config.toml
num_hidden_layers = 12
hidden_size = 256
num_attention_heads = 4
num_key_value_heads = 2
head_dim = 64
intermediate_size = 704
vocab_size = 3606
hidden_act = "swiglu"
norm = "layernorm"
norm_place = "pre"
norm_eps = 1e-05
positions = "rope"
rope_theta = 10000.0
rope_fraction = 1.0
qk_norm = true
attn_scale = 0.125
bias = "none"
tie_word_embeddings = false
parallel_block = false
init = "orth"
init_std_qkv = 0.0427
init_std_o = 0.00871
init_std_up = 0.0427
init_std_down = 0.00525
init_out_by_depth = true
optimizer = "cautious_adamw"
learning_rate = 0.00128
beta1 = 0.9
beta2 = 0.98
weight_decay = 0.21
lr_head = 0.00581
warmup_steps = 210
schedule = "wsd"
decay_fraction = 1.0
decay_shape = "linear"
final_lr_fraction = 0.1
batch_tokens = [16384, 32768, 65536, 131072]
max_seq_len = 1024
doc_mask = false
train_tokens = 162400000
max_steps = 3503
dataset = "wikipedia_en"
MLP neurons of a small language model. Each row is named by its layer, matrix (gate and up: input weights) and neuron, and shows model dimensions 48-111. Each number is 128 + 24 x the weight over its row's rms, rounded and kept within 0 to 255. A neuron's up and down rows have the sign that makes its largest values positive.
A block is one neuron, or neurons of one layer that tend to fire together. After each block is what it responds to, as a language model described it from the Wikipedia text at the highest values.

L7.gate40 [ 95 139 143 138 118  91 142 148 148 157  88 108 144 126 151 147 150 154 111 148 124 100 124 145 106 122 115 114  99  62 161 130 132 137 110 123 128 154 127 153 143 113 114 193 138  94 110 142 103 121 106 154 176 105 134 123 120 153 122 141 110 160 153 113]
L7.up40 [110 133 175 145 159 132 157 157 116 147 118 137 104 115 131 136 154 116 142 127 106  91 147 129 117 127 115  74 138 123 138  85 155  95 145 141 135  99 128 147 106 145 115 140 143 120  73 121 115 104 122 150 166 110 134 125  88  91 148 142 170 137 108 120]
L7.gate326 [125 157  96 111 160 117  97 132  94 163 141 119 105 161 128 131 130 151 104 155 118 100 136 107 133 145 141 139  89 130 149 103 131 108 150 153 150 134  94 114 172  80  85 168 132  82 116 123 122  90 120 112 110 129 127 134 132 182 159 129 136 140 104 139]
L7.up326 [ 89 143 136 100 143 144 168 134 153 128 147 158 139 169 131 123 185 138 115 130 106 154 145 107 134 137  78 125 140 102 146 146 114 131 151 131 122 131 129 146 118 114 104 143 180 105 136 157 128 130 189 104 179 100 136 144 113  77 122 104 121 129 125  80]
L7.gate639 [108 119 109 104 116 151 124 125 121 108 122  98 182 134 125 148 134 116 140 155 159 152 165 112 142 113 138 103 141 150 163 151 135 116  99 139 111 128  91  99 103 170 122 116 157 106 117 120  92 119 130 128 119 169  88 155 121 127 157 138 108 152 112 125]
L7.up639 [141 118 165 142 137  87 110 141 162  98 106 137 102  55  84 130 129 109  83  97 115 107 100 109 152 145 103 133  97 110 146 145 123 128 137 144 118 167 163 154 123 119 111 147  86 101 117 119 137 102 158 149 149 127 117  94 172 138 144 142 136 150 123 147]
L7.gate662 [114 135 119 131 123 154 158 110 182 122 115 110 148 140 100 118 156 136 139 116 142 119 136 110 127  97 121 153 110 132  73  89 122 114 120 158 124 147 136 164  80 125 105 114 108 126 109 120  94  69 129 174 139  97 115  97 133  82 143  78 110 138 102 163]
L7.up662 [ 90 100 120 118  90 111 111 129 152 121 103  80 147 125 115 135 148 166 132 157 126 109 129 114 128 138 125 144 131 138 129 141 153 159 153 179 136 100  81 107  83 138 141 162 126 110 152 138 132  97 135 130 169 134 152 148 157 128 128 160 121 148 101 111]
Description: Word-completing suffix pieces. Final or middle subword pieces that finish a multi-token word, often before another suffix, such as abrup-t, distin-ct, electric-al, re-ject-ed.

L7.gate5 [146 172 108 203 159 134 132 118 158  90  96 147 131 138  66 106 130 104 118 155 146 102 155 135 111 121  98 145  90 135 108 154  87 166 125 144 131 146 152 147 151 138 131 131  95  89 115 115 150  95 124  98 146 154 131 124 106 173 182 133 133 138 113  94]
L7.up5 [153 122 113  80 110 104 135 108 117 117 134  90 156  97 163 101 163  98 121 114 139 150 141  94 128 132 132  94  63 145 157 121 121 162 106  87 126 166 125 153 166 126 111 124 101 122 101 151 126 141 156 109 121 130 111 167 172 130 113 160 109 177 116 170]
L7.gate139 [139 138 139 134 139 133  57 112 144 124 157  97 128 106 135 125 124 111 133 169 141 116 133 113 143 128  82 120  89 128 177 118 126 184  99 126 150 143 158 132 122 109 131 127 147  84 116 143 142  95 142 118 111 182 115 136 154 133 148 142 112 161 147 131]
L7.up139 [142 140 135 158 158 111 102 130 134 164  89  80 111 136 118 113 141 126 101 111  92 117 111 109 134 161 109 103  82 127 134 112 116 101 171 106 127 124 150  80 102 117 143  67 131 130 104 139 144 139 116 128  89 155  72 131 153 123 168 129 133 121 149 144]
L7.gate187 [153 183 119 121 145 133 119 141 163 153  73  95 118 134 125  91 169 119 133 183  93 126  80 127 116 134  95  91 112 106 111  99 171 122 137 146 128 141 157 131 137 176 160 118 147 114 138  91 137 107 103 120 165 140 106 130 145 140 113 124 122 154 101 120]
L7.up187 [130 142 101 126 176 111 123 132 132 120 111 123 125 136 148  92 134 123 106 148 127 109 117 116 127 136 121 124 111  88 170 127 119 125 129 102 136 115 130 117 135 155 173 177 145 121 146 120  81 118  57 128 112 121 121 142 129 153 134 125 173 123 149 138]
L7.gate570 [164 168 107 159 143 105  87 113 106  62 103 153  80 133 149 145 124 128 146  88 115 150 131 148  81 119 156 129 143  86 102 104 107 111 149 124 144 151 161 118 138 148 131 148  92 130 133  89 169 146 158 129 103 108 116 147 123 168 165 138 144 150 101 128]
L7.up570 [136 148 115 161 134 146 115 186 180 148 126 114 101 108 164 118  69 155 107 119 106 108 100 168 163  84 100 121  98 143 113 182  99 135 143 145 149 114 105 148 131 115 106 117 161 151 125 114 134 102 110 131 115 126 131  78 119 123 179 152 130 141 145 126]
Description: Person-role noun endings. Final word pieces that complete nouns naming a person's role or relation, e.g. manag-er, ed-itor, act-ress, stud-ent, son, also in derived words (editorial, capitalist).

L9.gate216 [ 57 139  78 153 140 103  91 109 110 118  55  85 141 120 137  82 132 119 136 172 160  94 184 129 131 109 153 146 181 140 146 142 131 143 102 120 123 143 122 120 153 119  88 146 148 102 133 141 178  93 110 101 115 125 141 125 100 135 104 133 153 118 142 110]
L9.up216 [ 88 100 144 121 135 125 120 126  94 140 154 147 103 108 109  80 100 112 160 139 125  77 113 111 124 121 110 159 112 139 106 134 144 115 120  88 139  89 147  65 139  95 121 118 128 152 115 145 141 125  72 137 108 124 112 120 112 101  67 120 139 135 148 173]
L9.gate416 [124 143 105  96 118 163 131  90 111 151 116 112 111  79  97  98 147 120 118 109 174 116 136 138 101 127 161 107 138 104 172 162 143 107 145 162 150 156 155 109 139 105 111 114 145 139 111 131 139 121 164 127 133 173 132 105  78 173 112 137 128 136 117 122]
L9.up416 [105 102 100 128 117 143 149 120 173 122 104 106 132 132 109 138 147 124 155 150  85 168 120 192 108 162 139 125 133 115 142 112  78 125  91 138 129 136 138 139  91  97 143 120  91 126 187 161 173 129 102 162 113 139 142 115 130 164  67 155 167  93 115 145]
Description: Parenthesis after noun phrases. Opening parenthesis right after a completed noun phrase or name, introducing an acronym, dates or a clarification, e.g. Royal Navy (RN), Massachusetts (1981–1986).

L8.gate7 [ 82 118 129  96 149 114 110 161 136 127 115 156 120 104 137  87 143 132  87 167 113 116 105  90  89 120 125  90 116 107 126 132 127 130 125 125 123 129 167 122 103 147 101 122 124 136 137 139 168 100  98 142 133 132 118 128 125 129 135 170 102 172 128 132]
L8.up7 [145 127  97 116 134 127 139 125 103 130 165  83 120 128 106  95  98 112  96 158 121 128 153  84 130 142 160 136 134 127 123 148 141 201 145 152 133 113 166 127 110 128 156 155 161 158 129 126 151 130 151 136 127 151 186 104  97 155 137 129 142  92 124 112]
L8.gate30 [167 131 138 100 129 132 131 106  98 101 122 104 105 120 122  75 145 132 124 106 126 115  94 117  82 122 136 110 118  65 118 167 111 197 128 154 127 134 103 154  79 125 155 130 166 168 137 154 106 152 117 119 145 124 148 153 109 134 134 144 120 144 111 115]
L8.up30 [ 96 143 124 125 125 150  98 146 133 107 183 171 175 118 138 136 166 154 170 115 119 120 170 168 117 141 109  82  91 114 115  80 119 139 110 134 143 190 102 132 147 129 110 143 144 108 118 193  88 134 157 148 155 123 101 126 133 117 163 119  77 120 109 133]
L8.gate194 [144 160 139 168 107 133 159 135 104  95 101  89 167 149 135  82 165 141  79 157 119 128 140  90 125 100 132 130  85  83 123  87 148 138 135 150 131 108 154 169 185 151 166 117 142 161 141 117 150 130 135 106 130 109 122 141 115  98 116 145 114 106  67 162]
L8.up194 [148 141 139 129 128 144 116 162 123 101 148 126 165 145 109  64 152 187 133 148 104 124 130 103 132 129 147 133  88  93 114  88 115 135 144 162 109 128 145 138 155 141 126 114 102 167 130 120 131 145 113 104 121 110 135 164 125 130 143 156 150 109  93 109]
L8.gate275 [151 145 127 117 111 133 114 125  62 102 163 158 147 143  72 123  94 127 121 114 112 130 101 126 119 118 107 154 123 139 100 133  77 157 130 115 125 136 199 130 156 116 150  92  93 134 132 153 102 145 115 130 138 159 119 131 128 120 105 132 150  91 138 206]
L8.up275 [121  97 147 151 133 118 106 173 123  74 125 156 108 115 128 111 126 134 139 114 116 150 113 131  98 122 114 120 126 153 113  75 103 111 147 144 125 136 119 178 128 113  91  87 137 203  95 136 135 108 119 151  88 111 123 131 148 168  98 123 126 117 120 118]
L8.gate360 [178 143 113 128 161 162  83 161 190  73 136 134 133 109 139 106 116 140 110 124 153 120 106 107 117  30 141 131  95 128 124 137 101 102 129  54 159 146 134 151 109 109 152 116  87 149  85 145 119 146 142 131 120 116 109  85 120 158 114 123 105 129 109 160]
L8.up360 [160 125 135 166 152 111 121 113 122 129 137 131  86 136 121 102 100 135  98 137  89 149 153 100 132 102 130 156 155  85 111 158 113  91 121  83 127 175 149 147 151 105 162 105 136  96 135  98 116 153 116 167  90 116  86 133 127 107  87 147 146 135 134 151]
L8.gate372 [142 149 111 110 179 128 134 111 125 140  98  81 160 122 165  99 124 109  98 125 114 137 149 137 127 124  99 116 131  92 109 106 122 144 142 134 132 104 164 138 140 106 147 112 123 122 162 136 139 127 144 138  88 155 121  86 106 135 143 118 151 176 133 137]
L8.up372 [169 137 115 118 127 153 125 129  77 102 109  98 144 116 127 111 133 126  94 131 121 142 132 125 105 118 120  91 125 144 113 121 116 150 144 145 124  84 136  89 125 174 132 145 117 109 138 123 125 169  90 119 103  76 121 127  97 158 153 134 135 128 139  88]
L8.gate491 [170 129 108 139 172 136  75 139 127 114  98 124 166 100 133 102 141 150 176 132 118 138 136 110 130 150  99 116 138 108  80  99 161 124 147 189 118 105  96 124 132 112 132 136 169  94 160 126 108 144 104 131 156 157 157  88 114 130  97  99  97 170 125 127]
L8.up491 [118 111 154  93 136  86 112 174 145  95 126 133 132  90 122  93 123 173  76 137 123 163 127 142 141 163  96 156 130 135 137 119  87 136 127 148 113 149 117 138 129 115 134 141 154 139 128 138  94 130 122 136 112 132 144 104 139  99 131 121 136 161 108 125]
L8.gate571 [124  95 119 130 156  96 129 152 139 168 124 147 120 117 145 126 154 109  96  93 128 129  89  78  96 157 128 134  99 120 116 146 129 135 110 104 132 135 136 149 131 150 124 118 110 117 149 132 165 156  79 120 126 114 140 148 143 135 100 158 130 113 164 157]
L8.up571 [130 120 147 134 149 128  96 178 107 134 131  88 153 162 167 139  82 142 121 127 138 144 133 145 169 106 133 136 151 141 135 100 127 116 136 100 134 110 140 126 132 144 100 122 128 142 126 156 111 128 124 128 131 136  82 107 166  91 114 122 130 110 142 157]
Description: Role noun endings. Final piece of a person's occupation or role noun after a or a nationality, as in actor, senator, priest, professor, commander; occasionally other category nouns like novel.

L8.gate138 [104 137  43 141 105 134 135 125 130 118  81 102 145 155 161 107 153 129 177 131 129 167 162 142  85 140 138 114 121 140 106 130 122 137 105 147 129  46  72 149 128 128 109 147 105 161 150  71 109  83 130 139 148 142 138  88 121 120 126 134 168 137 110  79]
L8.up138 [115  98 152 158 103 117  60  97 152 168 133  94 128 138 145 196 138 107 116 115 138 161 109  95 114 112 138 154 109 100 131 147 123 140 114 140 128 115 129  87 150 138 143 113 152 145 146 124 109 106 153 152 130 155 137 153 153 104 118 172 138  87 140 160]
L8.gate197 [127 147 129 113  90 136 143 143 111 103 149 171 133 147  94 120 107 105 184 121 159 150 134 135 135  92 118  97 120 104 153 109 125  93 128 114 105 149  99 157 105 139 164 152 155 128 123 161 147 123 126 103 147 114 149 119 107 102 108 124 102 141 115 144]
L8.up197 [ 91 153 140 129 124 113 134 156 126 149 123 125 151 128 147 128 108 159 109 137 123 125 148 124 107 115 149 109 162 127 143 130 114  79 127 109 127 103  95 153 129 142 143 133 139 137 127  89  94 105 136 134 112 113 108  94 185 119 134 121 138 129 152 104]
L8.gate374 [187 154 141 155  91 131  85  85 115 131 123  89 155 107 116 183 120 104 120 143 138 134 134 122 147 121 149 115 161 106 125 121 119 174 108 123 140 102 130 102 145 113 152 170  91  91  78 145 127 112 137 141 112 137 148 124 138 132 157 143 146 143 142 111]
L8.up374 [134 108 128 115  96 147  83  93 149 132  90  88 129 160  77 156 156 134 146  97 149  94 124 143 118 156 130 118 157 128 125  81 169 185 110 102 115 129 107  93 164  91 106 145 109 126 141 167  98 102 103 124 119 162  83 129 150 170 125 126 154 140 109 143]
L8.gate442 [106 147 144 118 146 167  93 153 120 127 110 160 129 117  88 108 100 118 111 136 158 132 124 127 131 166 106 114 150 108  98 126 125 101 114 151 127 154 122  98 126 124 172 142 126 154 148 100 117 109 136 145 129 124 142  99 120 122 112 128 171 124 113 104]
L8.up442 [116 147 106 116 176 174 115 141 123 105 130 168 137 130 117 121 144 123 140 140 136 127 144 181 135 131 131 118 103  89 116 144 107 106 122 168 136 121 131  79 104  97 170 110 160 147 135 139 119 158 129 115 161 133 126 128 133 134 132 146 121  87 112 117]
L8.gate487 [139 119 102 149 128 134 149 104 148  98  97  97 140 107 138 113 165 121 110 113 164 132 144 122 135 139 167 151 121 149 127 122 134 178 126 105 119 104 156 141 102 136 156 156 140 114 118 112 173 175 159 150 100 120 168 165 173 137 158  77 146 126 122 124]
L8.up487 [110 106 100 166 145 111  96 199 135 146 129 147 169 132 112 155 152 139 115 144 175 110 151 109 123 148 102 129  93 156 122  87 167 125 101 134 112 122 117 185 130  92 129 124 103 142 139 135 136 159 103 178 127 143 142 131 125 157 146 124 152 142  95 136]
L8.gate510 [157 145 140 180 158 111 113 133 115 182 129 171 117 140 135  79 143 123 136 127 155 144 112 113 125 124 150 148 172 136 169 115 104 108 115 116 132 130 149 107 147 114 128 155 130 119 120 132 151 131 118 100 156 163 193 102 128 134  82  86 155 100 139 128]
L8.up510 [114 135 117 130 171 138 146 176 122 140 140 138 119  62 166 142  94 133  96 128 184 159 124 160 131 164  99 113 157 123 120  94 118 127  76 132 116 152 115 117 141 130 129 162  80 128 157 115 117 170 127 100 125 127 115 110 146  93 138 144 107 136 146  99]
L8.gate528 [102 108 100 112 101 145 140  97 107  80 140 138 118 146 112 130 136 154 134 125 152 112 140 148  74  91 153 135 145 153 147 131 119 123  89 154 120  88 111 155 105  66 129 117 126 170 169  91 114 136 141 112 152 143 125 151 132 128 150 127 132 155 132 135]
L8.up528 [135 145  86 102 141 115 142 117  93 160 124 153 144 159 129 181 146  92 113 125 193 111  95 137 133  79 150 121 141 164 204 144 116 142 145 128 118 110 139  74 133 141  85 161 144 108 122 152 109 107 124 151 131 152 150 168 151 124 133 104 132 131 133 121]
L8.gate639 [108 120 110 101 145 104  88  92 138 139 173  97 131  92 111 157 116 124 132 149 164 122  85 162 147 120 139 100 134 132 117 109 179 108 141 106 137 117 118 153 135 125 170 142 112 145  92  91 151 137 127 112 128 196 160 138 132 145 131 150  94  92 101 127]
L8.up639 [100 113 139 101 128 132 110 166 108 161 144  79 130 128 130 175 126 139 119 149 139 130 139 116 107 144 153 126 162 158 139  98 141 154 116 111 131 143 113 161 132  85 123  73 121 108 137 104 106 154 134 133 148 166 157 115 124 116  93 132 149 143 112 112]
Description: Post-subject elaboration points. Tokens right after a named entity or subject where more description follows, such as "It is", an acronym's "(", an appositive comma, or "which".

L7.gate245 [ 98 137 140 124 194 127 122 127 109 135 115 154 114 132 143 116 153 118 159  95 148 101 123 141  83 158 123 123 183  87 124 133 118 108 130 126 118 148 156 134 123 151 130 130 110 135 106 113 142 127 102 138 146 135 131 100  68 147 157  95  95 143  99 126]
L7.up245 [149 129 137 113 119 127  86 123 152 157 141 113 123 126 145 126 133 135 106  91 108 115 124 116  82 127  90 104 140 161 161 142 110 153 124 128 132  95 123  97 100  89 157 170 130 153 127 119 157 130 146  98  88 205 142 150 163  91 176  98 146 116  85 116]
L7.gate300 [ 97 163 133 141 126 120 155 105 112 133 166  82 109 130 130 109 113 120 129 154 112  98 102 130  85 121 133 144 165 133 127 145 125 177  96  98 154  80 103 104 119 128  82 143 118 143 147 114 133 121  97 134 122 128 185 129 138 184 137 107 109 153 140 146]
L7.up300 [170 126 157 147 111 151 107 119  95 122 135  93 157 143 117 129 107 144  59 131 192  73 125 102 136 113 110 148 128 136 113 119 133 142  97 208 145 140 106 104  88 103 150 138  95 119  93 107 147 160 109 153 131 124 136 150 112 150 125  82 100 109 133  99]
L7.gate355 [148 123 136 123 110 149 129 146 135 138 114 115 105 143 127 131 154 135 105 109 154 171 124 124 143 135 131 145  72 126 133 164 153 126 116 137 135 129 163 136 146 115  97 122 129  57 129 111 173 119 157 153 120 169 133 148 136 149 159 115 107 135  90 155]
L7.up355 [158 119 128 133 118 144 114 135 109 121 182 187 128 102 134 132 150 160 145 104 112 120  96 113 133 125  85  86 146 146 100 129 109 126  68 109 129 102 142 127 158 135 119 170 127 109 160 116 127 161 102 169 137 156 134  93 126 102 124 162 129 154 149 149]
L7.gate394 [120 145  93 121 107 120 102 122 125  94 129 164 112 138 120 128 149  93 133 113  90 101  95  96 120 158  86 146 120 148 142 165 146 140  98 146 135  87 165 150 138 120 102 173 129 179 139 132 138 188 106 137 151 150 123 139 118 144  95 132 137 164  53 124]
L7.up394 [116  95  98 102 141 103 137 135 107 115 139 143 130 131 152 113 167 143 134 169 138 124 192 102 134 132 137 123 161 114  85 156 115 129 128  82 120 164 103 210 120  75 115  81 134 116 121 134 137 148 106 126 142 109 127 123 160 132 149 109  98 132 102 111]
Description: Clause-starting subject pronouns. Subject pronouns and relatives opening a new clause, followed by a verb like was, is or has: "It" starting the second sentence of encyclopedia entries, plus which, he, they, there.

L8.gate219 [115 148 107 121 123 164 138 150 126 120 101 132 142 136 156 121 117 125 138 150 124 132 148 128 105 120  95  67 109 100 118 101 116 102 123 162 128 133 132  69 158  94 156 137 130  89 132 105 107 122 147 152 154 158 126 106 125 126 103  84 155 132 144 117]
L8.up219 [144 157 122 124  93 123 155 174 138 138 111 137 158 115 127 148 131  88 159 160 132 108 124 100 102 116 101  81 135 111  74  82 137 102 107 149 149 158 152 129 148 148 156  84 105 157  76 137  62 109 138 101 142 135 126 118 139 114 132 114 117 131 150 135]
L8.gate269 [118 135 126 161 157 120 101 128 114 100 119 158 109  82 103 143 111 136 178 109 115 106  85 140 132 120 143 104 132 105 164 155 129 102  98 143 133 101 126 126 110 109 129 109  92 115 112 145 126  88 138 147 158 141 117 135 136 123 149  51 112 120 152 143]
L8.up269 [122 167 155 139 129 139  93 142 165 204 120 166 129 126 175 149 149 124 119 174 102  92 100 124 150 152  85 135 116 184 148 104 113 115 139 151 106 133 144 119 172 130 108 126 137 118 158 137  98 165 145 168 130 159 106 129 164 112 146 121 120 117 143 162]
L8.gate312 [114 150 140 118 122 124 108 139 106 145 127 124 147 105 130 144 129 128 138 130 144 157 122 116 144 143 118 114 129 117  94 144 171 133 104 103 120 129  89  90 143 135 105  97 119 120 103 115  84 136  97 138 160 144 150 144 129 134 143 110 124 164  96 153]
L8.up312 [137 146 125 112 133 185 163  92 126 145 133 144 112 127 145 161 120 148 113 178 116 110  75  86  95 107 104 113 141 160 120 137 127 116 141 173 130 123 135 112 126 135 128 138 118 147 120 163 122  95 130 100 105 114 130  96 164  84  89  68  86 143 124 160]
L8.gate342 [123 150 113 115 130 161 137 147 110 112 115 132 148  88 113 160 136 131 129 140 126 108 111 118 152 155  90 117 174 114  85 131 151 153  95 119 107 129  97  94 151 130 101  90 144 169  63 171 102 118 103 144 133  98 113 147 136 120 127 104  88 161  58 119]
L8.up342 [148 131 128 142 139 127 159 142 105 165  96 110 109 144 118 151 130 118 142 151 149 120  98  88 109  93 133  99 122 126 153 111 119 129  92  91 123 124 100 125 122 124 100 118 136 141  80 108  88 139 109 140 120 118 137  94 134 126 176 143 126 145 121  83]
L8.gate451 [127 138 133 182 111 114 169 159 123 132 108 111 131 148 120 117 153 142 128 159 169 144 116 120 144 151 117 124 121 117 124 102 113 188 134 138 119 103 113 124 129 148 133 124 167 121 157 175 131  70 172 162 153 164 128  98 146 121 127 150 106 157 119 126]
L8.up451 [107 152 124  99 114 160 102 139 133  98 136 101 115 132 124  64  50 133 184 159 119 126 163 173 149 117 115 119  93 110 106 117 131  96 150 148 139 108 107 110 118 113 112  97 120  95 179 138 108  70 125 105 135 117 106  99 111 131 113 120 131 143 116 138]
L8.gate513 [118 147 110 103 104 117 127  84 146  69 113 148 156 151 138 129 168  77 164 150  86 106 130 119 100  89  82 107 100  98 152 138 109 106  85  97 121 122 128 140 114 137 114 139 101 112 100 111 107 118 126 126 135 139 142 149 108 133 173 145 130 155 147 164]
L8.up513 [ 99 119 148 104 102 147 115 122 140  76 143 144 163 129 165 167 157 104 135 115  73  75 129 140 128 124  90 137 102 122 138 120 118  82 153 146 129 113 103  94 125 118 121 119 153 110 124 116 141 123 149 117 137 150 115 126 161 133 180 129 141 176 127 153]
L8.gate618 [164 110 163 109 141 136 121 118 139 121 133 123  85 120 133 104 135  77 150 174  98 127 114 124  89 114 113  95 135 117 161 119 129 135 116 114 145 101 161 130 114 133 134 139 118 134 168 129 127 136 173 153 126 179 122 155 119 115 140  70 129 141 149 156]
L8.up618 [142  91 134 145 117 105 135 133 132 105 100 133  85 164 168 120 106 100 115 171  54 105 133 140 121 127 109 127 122 141 100 135 147 134 112 158 128  76 159 105 109 122 139 138 146 117 139 141  93 118 155 120 151 139 155 131 109 124  94 148 141 140 150 139]
L8.gate658 [ 91 146 129 166 165 129 115 120 150 137 132 163 113 147 149 119 112 125 136 137 112 111 102 117 144 131  93 102  88 144 114 113 112 110 144 114 132 155 119 178 155 142 120 106 129  90 138  99  73  85  99 144 120 175 126  88 151 139 182 149 109 139 125 148]
L8.up658 [125 146  90 118 112 168 129 121 143  98 141 144 138 124 162 117 122 114 136 134 185  79 157 151 156  99 123 112 121 158 132  90 119 146 125 127 132 137 144  85 178  96 118 101  79 111 160 119 116 116 146 114 121 149  89 128 174 138  96  80 142 121 138 128]
Description: Word-completing adjective suffixes. Final word pieces that complete a split adjective or past participle, often after was/are, such as spoil-ed, unchang-ed, via-ble, station-ary.

L9.gate154 [116 168 129 137 126 105 125  99 131 123 106  76 106 111 156  98 146 108 141 140 106 118 129 144 151 132 119  43 135 137 152  99 119  89 119 112 142 156 171 160 133 112 104 138 127 118 114 120 102 125 143 129 165 162 134 106 147 118  97 128  76 162 120 113]
L9.up154 [ 85 100 166 116 119 103 169 158 160  88 148 125 168 160 146 113 147 102 119 122 131 150 128 122 125 138 128 108 105 135 112 124 135 155  90  79 123 123 137 108 129 149 138  93 134 145 113 119 116 169 140 111 148 128 188 148 124 123 141 118 106 117 119  60]
L9.gate407 [102 104  73 138  94 139 121 126 153  98 128 138 149 129 127 112 107 130 171 150 111 167 163 161 119 114 146  89 140 137 115  99 128 142 116 184 118 113 125  97 128 128 144 150 117 105 137 151  78 107 140 160 145 173 124 143 150 128 141  79 115 172 161 129]
L9.up407 [118  66 130 121  75 148 162 103 113 174 115 106 116 159 146 149 132 133 123 134  93 123 100 130 151 158 120 135 159 114  67 124 109 121 146 161 114 159 106  91 160  91 197 132 152 114 131 179  76 104 150 153 142 123 103 166 165 106 154 117 129  94 178 121]
Description: Word-completing suffix pieces. Final word pieces that complete an adjective, participle or adverb stem, such as qu-ick(ly), desir-able, supp-osed, ident-ical, usually followed by to, by, -ly or a comma.

L9.gate82 [142 140 125  90 113 117 145 137 121 137 132 113 167 124 144 133 115 129 153 111 134 125 120 139 147 165 113 122 107 111 151  89  94 168 110 115 134 119 118 162  92 144 149 161 146 145  98 142 148 123  86 116 117 145 116 116 159 132 125 154 126 125 117  87]
L9.up82 [116 173 140 114 145 121  98 102 122 148  97 112 122 120 159 121 128 104 124 128 147 112 140  74 149 114  84 166  85 132 119 130 149 128 146 137 137 145 118 181 137 153 109 102 140 133 117 148 129 106 122 145 122 153  92 107 153 135 161 135 156 108 121 142]
L9.gate204 [131 145 116 129 125 124 121 140 143 101  92 112 105 122 125  70 146 130 140 153 138 133 175  88 163  88 120  94 101 116  94 100 105 160  89 172 136 131 143 146 139 170 124 134  91 169 129 149 142  90  64 120 147 117 110 181 119 196 150 154 101 115 136 121]
L9.up204 [111 125 113 149 148 117 141 127 184  63 124 176 167 127 117 142 106 109 125 123 165 121 144 140 150 111  96 123 124 108 161  79 160 105 153 120 123  89 124 135 153 127 106 125 136 152 129 149 141 116 125  95 127 100 158 138 105 147 152 125 160 132 130 101]
Description: Role and occupation nouns. Final pieces of nouns naming a person's role or occupation, often after "a" or an adjective, e.g. politician, microbiologist, lobbyist, supporters, member.